Weights of a small transformer language model: vocabulary 2984, learned positions.
MLP neurons of a small language model. Each row is named by its layer, matrix (down: output weights) and neuron, and shows model dimensions 16-143. Each number is 128 + 32 x the weight over its row's rms, rounded and kept within 0 to 255. Numbers have three digits each.
A block is one neuron, or neurons of one layer that tend to fire together. After each block is what it responds to, as a language model described it from the Wikipedia text at the highest values.

L9.down7:103183151136111063134102091122150130114144191160116138118153142111099142146091085092151138157096093121183163144115152127102115084134081102171134131087138157190119087046148125112125127129138120116120112114138144123157119176168137105077050125152131169145116132142091092091162177099064166070207186150079059181150158148129109143085087109176163118143092102142124114145118074161114136141110
L9.down485:163105169133100122162161209161178126138177148107134102106098154166115143118115119067108126161129119088123170157120099146136168144174101128145116174122131116142112180126150164127116217152185093104092118117108134114104126126152169156096105074101115074144107111125097093206062157090178105102116078096096092133128159108133130144194093126153124124110118167091181064155172147150108147088167
L9.down582:119181132187067164124109075161154056104102118123128112132144094152126136152121126147124123201220127154155130094156121123100174131116177133161122202146163100092184131130099119110160132122116055056128107031168155101143124156117125116119148112136128111079116163129065144176159184131121081118072164103131130177121135109079156123132156095123109118165142141118108110128122110148161104122148
L9.down853:067151082105060172115066104130125095125146165130168109133099083145126159111132166118158167104101148103162071135139166122102160137133126183158110113152069073087142134097163122102133159145171135128112120080154135151103145116117139139163169121100134084109084162119114131148120151119150164131141111123157083130151135139101089187133147092108110112103106097110093093166124113081129123114093
L9.down1026:120074101137106181147141167167101162125165124074160120138049122113147105152107081095082125134145117140132120048159138147099169104166091204097145098087122149174188199133144165164118100098133092143151100105143129127128134112166131099128165104160160051117152142120137141089079142156104121186121145096149088139149134131129163118154138176139081161064163036158124114087176150093147098119073
L9.down1039:108094143145061133097149148133152102083096081171110094152129068090103117155088155162180148164114072127127144126133158156115123118126121152114165167072138097136132157120156201166159174102124150183159185102121095141107117171120080153164143155135158108100126216079103095096106147168134161084203159121104153193143159131123078100120156147108116141096161036176105148149141142127131124096105
L9.down1297:155106128184116176181122092168138098089101193093094085122115125143179107123080148122133157111072099152113131100156137102123166137073156143140130133098121127049103118127168112138025130142153090123150124059140153085160160147130168136081123083117098094141084132107159153175111111153124205173146143081127130106108112151163093130156140125089109123127150177110162088203054158164163135115151
L9.down1418:163142148135184124177114134167140182164166154095133111107154120093126142162193152145127172101137163060138139095093084135196132111108121102110112121128132093094125120088107129156106154126163105132073108167136116155167132121160182083120123148124131098137092105150093149106102099213135095151125094042141145044140195092095151125121138116129149146150097046107118130118138185135084113141108
Responds to: Mid-title word completion

L13.down1584:117115119159164138141129119195109154120140135140125131128093140098131130138112147137122125147175093137164075144159073117104102131128122168076120138107150152124157220112129156154151148113165134121146101097112129137127149130167129109138097099086130095115110160105131081176095162144123128140136106088074137169103094125090184149141114205091087053095082088125118091091147177114127096172115
Responds to: Inside multiword titles/names

L13.down479:150080130165119084133107136127137090168123084201161153108121120116097131117128109131115119114135118164086137114107078066145139090170112181147124151097094100117145085170077162096125191135219105106158134094132181124128062148132174106133145153153129171142116125093111091134135127101128055122118159154103120069134141168168104100121134134140161117110120156215130143121137121112220127160169
Responds to: Year-range end digits

L19.down9:137127095185113135062180144115157171084152136129198098124118134080121134184150102131116139106132168099157134150148118128088155196103125089166150144119163147164123085152105125138131140101123133146138152132172137155131191118176134086154128163139144127114104177083125153085127110040135143108155166149109099152151129141130136162118128102219117086136078132187096130127135101096158099164168
L19.down245:101157172165155126116106154162110152101195153078083163107179105104133129084087096149133131106127107164101135128125149134172159159202121053085097094133133111133130117108191170118104077067136125052157168146128179088137167100128172130125112177136131089123168147125106093210132125140097145191115134133178111113134174097117139176200148099142156132126151127128080141151180121112087110085147
L19.down374:086100117109122167176133092141125129118146145123153124107132165132140121089131104138161157183125103116102107157157140115082120095122105089112155107090140133189118156120159128108124112101097140095127149115133130092107117111113161098110143147115127153116073111178120079122170096134081181178122125102130089125181129060060131103127124161156170123052121188151111138156108137135137120070201
L19.down1012:117114131148149157109144132128128169108100141156141183063121118114153153104131139108053127074070192066162076090140135107137201127098105171118120141094106050097195108121130143172147098112128121106129186076081123133168148089155168149124171092104147143119145184122124134154129118124066142153101163132171113186141135119141109117105110130164141089082129161110139178136136118135117088132164
L19.down1140:119107096112151117075129212109136175111081186114116129142104177158133102069105120125148102154108113154136084101172098088065114162147106193139106168125173142151105162111129092173088039117094157103205180127125154171107100128151129099131057179056106193128156159190124172155107134105106131127109101078167080141149110130137172112117070123114136132138154079069141155143117116023143110125197
L19.down1614:160192146121096125100153136161164126137147057158142161069114095115145152050170107103145139133133178130177167125155136104072146117080163100179184119115124133090146166157204087071149114079104110146088121156134133112107146094136085126108137121160114122109114136125112161044164107111156116129152201115143110164142181127128087199141072157176147153196075119120125126121135100155069136149116
L19.down1746:116220149118132194128096141145088135154120146152172092132055101192125077136081138096104143110168114047075152065121156127136176064105151117093139128145132186156158092071106182127142127147101132151096180111099152106165111129150105146091121122085085189074142105111149135101137154110129174070153119169096153112132154110122167086127098136161098084129122147117132117081104152138159135164147
L19.down1752:176158099103142167175153173142139136111092147125175203069107123189111210158102125126148177139183128143185093174122155146097180173094148069150110152169120192091061167146159132140152108140110128146151104136150111038116089160133147151110081128080127220125174124075120139138120099162071140162095134167147142104123139126153142154119070152145127182147160140093099143141115119122133155162135
Responds to: Sports career text

L13.down1251:100121113086141086109102123111147077092141119136145117121130117138119150162123099061135105127087169163104119145076143148139088148100144152093132141119104118131079137153166143121133188150220195077173053109141098104144157131141138167083132161162144155133093143160158122096087088135172178082099125144102165153084181111091165145092118128084137084125164114166102125148157134144078119104119
Responds to: Subject person references

L9.down207:070170152121126047102107118130202120102176119127132129130077112084122045123066117208197175107114137095166110182131105066133169112111161129065118139124130149097161048146130163142111130101116171143146128141113143084133117173124159110098144090215127172160159102089075166147129042131175128166158115111091168212150169111118173109076158100078090101094136140141086140126036139147110149163115
L9.down647:130155121154146058133147176082053084097165171131091135165125073089131158135076103104124142169156102147042128159122094147084139109083119111080064090162158101163168086194106133147122108144136163139150142150143118114128112086158111110068172091146214143075152126164106146081105078149113135183187088072120109190080102132132158132105089135121125133129129146089096134140151104138147127133210
L9.down821:086084132183131095073062152162137159112093098184102133163124115131124136111088174142124133190123141155123169129133100136157159131120136111182163119164114106174112104153114097100136092108084126165099113117132137178129133113165201092126127115168176138162140084140101118119140000156076084158195100177144095154051093107147100100082201155118080130134166079144170129100139117142076111055143
L9.down1031:146091119154143124121113099138129133105150141193117070160168055114056130103097098126157161150159116127122095187098111130117123124117227113074149172104137153133138060166089111147159107160081102145117151149103159140153173096117132115101063079160171182118126055102098147118113126139130088170164136136090156173140150169129121162091101097060130117148071149124128130140129133186108113129106
L9.down1115:150141078202147144126147161137135163146137099153184158106125148071130132120077122112110120128108174157131106128128202109153152148125130134105172129147126120157077125075134141106142172117115163130137148103135111112141190111131156139137199080117181124090155134154112106104123124089160144119125111159089118112182168155106130118107124151100145152133163156157174062165169118176182118160151
L9.down1480:076147150055129097124127127085128105140097119166110116181106163134141083154070144146143131143181124146096160170077125152172099137069230113059102168111102145163137076147063094106144121122138104133160154168130067094133080111125087135117121130134125150111146156115118125136127139098128122105155114108130173098152169143131108143147057142143127129153119158185079093115188110134119130161105
L9.down1628:120165066204141069150174132127154115110137160159135117128151137127159173138087111104172159136147144115136145131151184112125098119156116130157101106146163134147149129113156107119108075114095117143146137144117128062108107103136165115104096134177175120156159110037205130127091118134061187132113114140112165110120089136107160125120113131115154115145142158155154140147158087146165082133164
L9.down1718:119176155146121083095115162113067093074133114185169088166088065087170093081129137134181085141151120134159150140120076111113102104085158126116131139209154091157163090106089097124159021146121169117122143137120117130122103130136134178128072140133124107099104109112124132125118079065124108160131191128060120106138157097101136118133108151137100160141103091208083125159106169124128088145111
Responds to: Verb-final word pieces

L9.down14:139176092109153161163149156179136075153131141075091159131131110154152122111100166140101184129142144128101085095158143119142152107065125169121094113134092105100154102159102129153148157084223169110112174151099133059099124102132123147173139090126157137101152107103101166151173082086102096142167188170174129158162185095196122180118165103137158094146123139113158145103110168191155187130143
L9.down186:153104098122136153127116078153131082168107139112155125159111144117100120136079155138124125106165156135135108101064122110167124120189139111135148153073152126094123126146126106184113155156161167118120093108164181125161062114141154171158160115145133132102153144143167146168150151110121107151159187136163123173136164166102141096131126128133108056195155106112113107128134163130152111124140
L9.down466:181167082079133151138201107113085127135127163094152153157157130119064105136165113143064116129114119089138116079168114115158131119159191104144098178173117153154228133129113094152150175145152164146108090100126098101111133063120152156170147144173083167108174123171126166094115100121170096112087105156140109127111105115123100071173077112114096152088100126060124145152165102151145156093069
L9.down509:165099103168120128137171169123137119168055086134123157137119081125150143123104092198156143141141123141111099120127100063166162130124114057142142149185111103114081140130095086133088123123130202116095184054153145074132115077134099135176116112124092136152159140126151126141146113112114119143104160122151137122154115165126046134102169137166121118141088130105158113144161142108141199129082
L9.down662:118118108104144128081112055139119151098108126124094145127160148131113119143138133106173163128109126124118123187086111139118099138122105195131149122101120157161131076079112182157105139095158115153124137107133108161130120102095120194192163087158104083095141110139209180164118184123150174147181068121142164132144107093175099161147136126148110097130138121130109101106127074144092132124093
L9.down885:136123160139078124112150137171065137108100134075137058180126119133138084088155086172094117096161142129081152126173110067143129106132119094140126088182098101117128189108092162145042121157125145184151042110144133124102098132085109097175141146100106092074111157136133130137202136157136137098131125137118052177167113153164138126128158146126127112142108131173136112182164146112150109139100
L9.down1239:108135105120083134166167066153062150183115113116143203132065122135149116095158124159171155096168105162149145136165126112072102090091134239138103115147142156219173105096129155104116072154118110154096144126180133151126132111133052119121106116159107168140157145120122129133189145127168143123148117165100140154169163092114156139188152151090146108125117105129099098132126166146107190163157
L9.down1551:189159154081100119177098059077076126077113149076157141146179148118172096122101143147082146097222115166155119077163122087120198096118129186135133159137134168146126104165131109100093157113133099127139188161116098074175124116149098101116146140170131143100137139145125139103180150071205064088126227091183169148134156119155103144145129158150085136130146118119165109141172144123148125064096
Responds to: Title and role noun endings

L19.down533:127147098149107159146116086167106179118173141203173089117162081117157144163111196098153176159090164111082191149135102116194123160097122138154071172125071158181146214149137159143142157152158084086160170108133131119187166166072124107130114147104144158123106044102129144146120121146125112176140135130111099146107133120153122108122159112145103156091158119118134163142129130157142102125079
L19.down604:115041125141130095138102062116131112153114169137118104157170130096137105218145087186163123047112208167128119152121142095155109146124118104075131149067108160098106133079137139071139163088061144140156146137081114169149128133148110148190075119100145086121119180168157136143152106119114093065140144140080112147100143147140155142137108124105174115162112135097147150115107154152158112103155
L19.down697:144140095133139129156113151174222121146144123132143120123148129131108104075116149073158104093143140129114115152169163106099106149153117101125080132117155118096152128103169158128142125148095018096107118072111136148142150121149132168105152102109160150129124149191129116205146148080070127120113138142132047152129140121136121196125120112063099111100082181159138115114172084119122135114121
L19.down709:109100172155124105178153106058080123109166111102121094146093121113162163132076119079151122117165107058166099138127096178172118127079150122141128090141150112209119082089091149152129115078114134143180128119057170146119103126138101114141141109154191119166128106215131131107115183144149089127132126140127096142122061166196154175167142097127123094130119092099065123107135036154119221146067
L19.down830:147092110120099104108139156140135163110162144130101137103097113194100123081144103087130138110120136133140151095131144072124077108146131158128139132081131144109132214122149105139126086065128132158115059176092142103137166141140100118130089137132150150098135101125116119112158154129156057132115148148171073097113085124142091143114163088109091113069136096155140160172137128149074150152170
L19.down971:143102137150146116149117126123142094151122120136082127161076106142092133170076129105127146164135128128162134064149114115125083105100117151201139107119111139172123152149116144091148132079092114191142128188186121079172133141141143176170107142123142128129077133170168163189130127105172182102101137134167098169174106126131068109161151128075095111089097141082120164137173086163091152109106
L19.down1139:121123151104107113131125135094154168085179104120105123121108116156120135178140123161120152173112158144103159083099062136162122081131074166113141124074154119160109102129117117138092194124070102159102148099172079192059178155172116178109163116108104122147128185123061110147113079149110155206117114088137128144119131114138121096109078105092164133068114093197079174134142136137125116072108
L19.down1621:137128168192157163092131143119125135107103081118120120107126143159216116096130131123098085094098164182097168127066212119085094133087093066159130114187134093049111169119163094103111137091151059113115106121143171141145158108162096115118065156069108135105150102118146139171138140128079191126137093160132138187156118083190096142131071147071156145168180188142161114166118117120112077132129
Responds to: Name-initial capitals

L19.down523:088156145139098108102099167119177137100159149112156155158119116139105127109157153085194118133146151146152117070173143142141094133153122105110151120102145169168076150052128159099113103125111106095160209163130160106149139095144149142100208077145121141148163114096131116143130133129137077128147099117146095110155120187120095153193100098112116119140154146177161139123174122173138108155148
L19.down583:154152121199148168112094088187105102105133152124099089125183104126127140155074093186112122093141101145120150148080184139124155072189121096146132113118138107126138148134073151079097108174131078136097121082124103134197065204145174232173132168109170172129121133087117067118105107113112077107063166114128183121170164125063090088134142139117139147095139167072166146132125167191178148139123
L19.down874:136110160134113102075152118151144124111106138164175083201160094119122104111133152145111142138131158099167116172133170102081129141148128153138194128114138156141134136144124116103158112169122091138107134146115115052160146168137166159130077082194106150122147143126165144141111142148112158086146144157198163142103126105108109151059130100122155128155108142110136085091125136140119139107077
L19.down1111:183106164166120137170165146148133115152127089182133147105129132182125145124121122143121142079146110095150096093084152171080092174189161080126178146127147096143142135138103125141149071184097112175122154138156136116117123162150183141091150104125138107189088107147151142114092078109109104111087095157107101200110108145081108195131110123146172098088104137138126106131152113135143124086112
L19.down1167:052106074134156116094118165166172146145097190119163095110158130118099164068119133136118165093140089149139110127145132095165116128115106136112177098122173119138136123151121110106135121146122109173095156096154087089136120091133136147168081125165050204161177119153169082074043118090191104093091141129093128081104153114134153104127109137164223126087138154124070080107141101088155175092118
L19.down1395:074120082099147070112162138150109164084109160116198122094083143097154144211158172157138070145154227159151099111153119094098114160116145063124063100164126133158118105129114079160163101070096150135126147113122151160092114145129141101142117134153111086101116176172143146101164123136114159165098100196102094187095108131156134138106117118164195214167164114183173103083148122148092123134128
L19.down1477:137140105096114104110136180136128165127096184143152158122145220087130134135158099122167196098151104151154058117105203140134098138141104066122163119118131144051133086127130105134109150120082108123159101120102147109151148095158139166135075122111141122146180213141131110151148112109104163084129156107119129089134142156137156124163114142145161084090182123090094124065140071100122135089129
L19.down1715:148144136123098133077154130113101117156075112174090120136156167123138177141110108072150137148127125093224136101110126189153108111125200141154086123182144148154129117108153136166140120095144109103118097082143128116109206157129131152144155215155108152167122098120159166089173117144093127141129124113115046085166113123133142129138158104157142132104148179138111059142156127109099124090115
Responds to: Year prefixes in lists

L13.down1119:147111140144173085114117066120127111092166091152130172171167093055116126156124141122087150120089136129082125149119121127091116068154137191136136146165132118181110101171114163086127146121163091141138121099137129160084079152145123157151155123120119178150135124078145144146089131100122066129155218191143098078129179101124159142112182174121160099130096176136135127147095172125171071152128
Responds to: Person role nouns

L9.down3:105145177121190094176164135075131073116145094158092068085129127169175083098132150074157074121101147123158116136158129141163150087141145075162148156074219146144153148150122100147142126115095149155129146138143140151176129118098145113184148079112082072093137121104107127123124097083156100150142117102128107144134150097114132112116112135115105182075110136128145126168125132148089094147156
L9.down321:101097185164104065120091143152154146165108173143139089191126110120104089149077161130099048102101165145172119102138142115160149142074130170148091206154099113103083141229110126136131153157073155115131100156106124114104186115157183153103064140135150095128140120102112085179110120123132133159064066110123093126151102121124101158081093141111144086120118119133172159093121165176108066100142
L9.down368:195131165064085100131070173134161118131102122124135087086176121182108117158067154139109144158126133146102127132139157170102154123134144104164130152104150098123118138152149163085181148046129122160147122164167134154129094126134100106123121086212098081081101098159168137136154146077170127103123121173140095121112164138066096121155089105178100095122166115126119144052152144141134110154162
L9.down445:130139094107096060124148093114144119124100079123104138174118082217106123123116091137072187101189057108103125127157144116113121097080064102067168139107128031165101129133110182142106095073137148101143134147157123150159168096036076167110174203140139114152101146113166184109152089096132147178148138158148135116185109103202075175155114112131169095164087092156096144109109137059133146136130
L9.down454:092138052110146104136118123121076158159101108095128117127099184152056101114139099113108136141144098142150118169162131138128133117124161043102135102105154143145109122111096228082110133059110138213124143115091102128123145102101117128144141140130076104098116126145156106140203122144128092192112162147168187129061102168090075151119115100187192117098212087142143091163181091123119143197148
L9.down1572:056105106113131091109190077118176082115122180086109112061169124157162052182120140093092146122165117069109117085165082149089152143116134087090086136129154108119072081103066138148133151131176036132184126127189124122109179122094085191158157122065145110217174151137117140087208122126106187126124094146110144130115079153190102111112110101143135074171123123150113163136097142148083157144116
L9.down1643:092103081156143124129124120151174135152085165158070138182149146163153115110132141123130118171129126115151111123158105132171099109067105126083142065150164083144158121150099127133073132154149101156154119102116115084125146097146119108129169114120073207155112120109188140161109125173093192157095151179140212184068177116133151148131146111127161140113106152119119066151175112118100075116145
L9.down1690:136103141166116152156097167114103133176118126134125112163156127091112117130155139112162189139142102080118103173114065077131119171139122111143120066106156107135158129170082176129072125078129151162146130185138146140119195090143094079141149062170132110107156135186170170128099191097080127124122175076084132125108153136173091114121143068098129179097145072094091075157111127113141147154148
Responds to: Sports results vocabulary

L19.down24:046133106114135129176154136168143119152135129156130173103125097148100116090119121141136089196132118112087120102165136101081130114142157142157107130133079104120147106138130182111089138127128075145107154155121182177116142147139136099141098115135131156136121091159091111141115138145155053174122126092219083176101130114143153161115130113131114125116084147161127128148107087146142139070065
L19.down516:107202132105080106118097143104159103121155188156089131146111122164115145084117069119155125097050099167135081137167086162102113114125125119107080109046099098104132120084110088106092144141134030129158118132173148125118128128215120152164133098146108191077133074155143116116138130048087054178111161132211133137112139120091068106110130122143113127108087074172184161136117054126168143159121
L19.down723:119160118149179157096121180089117105152173078103133142148154127084180121150205159180135144110144130143144141179126091126136152158147116134150108149111133151140128162093071165090126152158088144151123116111127126123071105141113087127130112135151120146149107163129158116110102166107125112135088154158146116140121132112121089100123129151146157096120147103223156175128108191011072137156129
L19.down765:108078117124140148111092168162167091112132102152104138101122107145182104124059124136106090162148142126128163157116068151145138145119113182147058147126179177212112129208150100071072123127154139092156176130161166126145128114127175144176128124090137183106174144107123159091159107166153150149115072111145114143092167169116111107127135132127140134116095133168078170146117149187170116165135
L19.down927:126133118153057170143092080148095133183093122118101119191139114093143105133098062050135148167142123129196128133178188100040176101136141179158145158074086138167117180060177119171126140136107137148148194121161157117174112134126167131076076127103149175077138114106080097144113156160161148143097122103077099158114106124109177119102082135128122089124122155111135143106209148150145126197069
L19.down1038:069146125113112114160100113114135153137183138158162126156086092038098154176117151103133141143111147134095092133133091167100065144090138123098170132091124040136122132119127119099136146161103098152043067158187142162177176084159134179149156120101152103125106155129218079072136126150139156128159130146126122152170108163167139097191089152079079121152129134092109135137140177156116115131121
L19.down1374:154147154090110137142073157141153120102099173188120038138180133096138133114108071125101154136096093061138150163121119138161167168180138151117091081108126139197107132157074088102153081103144142108104113095142132073188195153121159120126095123117214103168200112125046136084118145162179140108116084135155106142162158101172102126166046082126081112168149111181094112120144154164097117109140
L19.down1788:102084081170127087071142182118112115107107098187114118095130118166096143161109075095120117176023108173155160092118105102117174132148112160123107137090071110154112121111117164171178120132112143142182153149101152156078131109111063115175085025131125127129145128087096188145138132141159126140136091110225132109116171076118083127087152160116141156161125118171057167109123137151098131111097
Responds to: Mid-title word endings

L19.down160:141113122161143141153165108137096148087130113111139090117118126055068135133127104125138157127146160180114191129155063098151112177163107111055120158114107138115183115140162135167076124075105112100154153210186144125123124157196136128120114086099129115166134123180126152146115120136146122104110152104103142077154144142135089129138085092131096111093161186103189152127120155119069107120132
L19.down183:131197108171111065082073150127147096096131123118121169105163115113130144119133150105099094139114103112192145119139098139143121135124096189105118056093075094057123105113109134146124193157143120146131184136151144126157097110094183194180132190103148096094128171103166127138100150139109140086143169178147070131102161126191075102135135134180138124125116087102127139100185108079101141121144
L19.down324:133096170103104189137147169143147115096067121123124132105142082104128173078154125061095100174084142156145108106113143121164124135063153124179176133118137098093106111095109147117086129100091136127151089089059139155081086209099152163153132183124078146199158114097119139173135031129142124073126095117081124087152148158172136197129099101140128103107140065176070182152105113044127134126124
L19.down683:101086132075073106132165178144099173155098147086129132151163099057174109156117086064102155114169109084127129163135073133155081116102127152153167174153162108165152151096189091183086088173142142137116140193124130173126117154119141158158151078069126140080146124158136078097081097172161138159130124154132109158138115062147072156108114142131137125065123171126086159094104133146131165142129
L19.down981:094122117135119131160184080103126144122125178107101077155137144142151130098169099073105114145094149104157108082128135163082146134092159095166054052096128038134141056117164177191086115139162121141108123150166110129088197135159126096064138161131149106099131095121163138076108151154155122128119142136161143139122189151094088135108120175135118137098162141115119061094126131122158119155117
L19.down1040:103171176125105117145104105158143138080074140099119159147100159122059149144110081127166136140094186142104168152190112054156116155115067110092124154123177174155147169081115146161165141110213138124176220125145116100144102121143127155187152071131134154133101140130121106165157128097079130151058133140134115132164101130132117102152143080041146128162197126088145096056091159088135089148165
L19.down1175:153119151132054105150183074133080097090151089118145153153123152110142056130106120115144145167138087151111128094161135138108143107098079150110157194140049140151130069134177125125075103088127117108127096122140128139075140125086149084132072146145204128124128171168124146178133109124078145126141146160143104154115148129084151126146153177121099123200149139105184167085122164108078092121141
L19.down1405:109117050134158096111128178175184159115131210130099108169094111108142111150143080090136074164130130185099082145103082169116144079113118081135105149105112122153106103131157124140162118123109082119111113171179128147162120113135120177166168160124095136150159159145056082105072122165086210133089118145115146159147154134075155057135160107111142086100122116133153093122099059130169135143092
Responds to: Predicate verb or preposition

L13.down181:112098044128092119138153109133078032138131180112074119161109104208117061150163123155035059064067148155111146092082156123143124117142112072112126086128102107074155126056117148146169114146122087130145114112137161137097171139173141103152141131111156109133140152125124080145182176084159106167125116191166186104117151116036108147136160117158212128154119091051092170171124122130097148137116
Responds to: Event-introducing verbs and connectives

L9.down88:067125083132140070132087140104133082117092127127117143129117213109107089133176144113144060144151130124159143109132213115161147101152153183151096136152123148067153104127116090107093136128143103209102105127123146107133103116150119132089082119188126125142156129064112081160117139123122134118134121116180135102152165155102177120169136188185097073135098184114125127114116181045186099108136
L9.down205:100165142126101103157138158103123173124154059113098122134114116157101143078148115139085145135114132122117125102106092111159165108095129105106163142120090118133127152159130169103110172101136090090127126130160090107114127099155111123116043142142157107092180115092024162140058149059155071141127107111156132107137119137188128134198088120143169145116139060098157093171146123134094136177150
L9.down234:113121130082148147105147094115093081115163115128160117137108121081113075119174143161095080138138127052110062117119125122120129108203186157141058142141095159065088156152092187098133097064100215136154124137153118105147096083108036172149112049140118219138135040137127097171122109163122127110096131145182119119145149137117178141166113188125074103187133146092184130120083097134112094134128
L9.down423:143172104111166107116147127123125135098127079140110108162187102083109120128169139104169080103130142132112088135142075151150168147100162169170176126123145156125178144131162141120194117073080103144196151057142141119180150094112135113129124095102136087130095160075169108096137081147163120117165179042137127101163149146058128164136128113143167153088049136209136090138103194112144116150130
L9.down967:126096067082140123127184138171139129128140092132131100190118073064132167111144197133109100080174199112095141145132105155129130131138126170083152171115170107129146086097120070150132075174090140218094160145154136115132151155124080104113117142101107180157153113114125130179131092195170105127108112139130112135158120095176114137128100193132067112155113124118187068151200101076150179127173
L9.down1230:190097129120132151089117144161087137102194085136139163124153059128114092091135157095111093165132143184069159144135104102114164113151179148164130075120126138046122078116198189124158106143173148153162170106084182141121134034184092108119139106188099144080119125095144115140092123117109127135093086061126126126110117118149160133157156087092141131131152144126046144086131132145181177061113
L9.down1233:098099093089148125056148087187161155119136128140127130118087121066149136110096153175082091144040194097129124162080148119117086152156108144081094115082127180122141131078114125120120129163069088166175157223144174112147110129153122150144115030076121123135124142126135131105142176201110112105126142093116122057124131101085153138061098186112128139120142180135150137149116179164124162177186
L9.down1776:152174127149085130089106097129122073109154154142109126161147147075135117100132140158154144144170077102135149052136099116098103210151157140128151145153066126093142129168127105159114095083134059139185131116132139106155201139099089143117116128153134156145171171171097169108122126100172155138156183093117167119158093058150126171131103101108163138145082122098120176150107107097091136123162
Responds to: Year-prefix tokens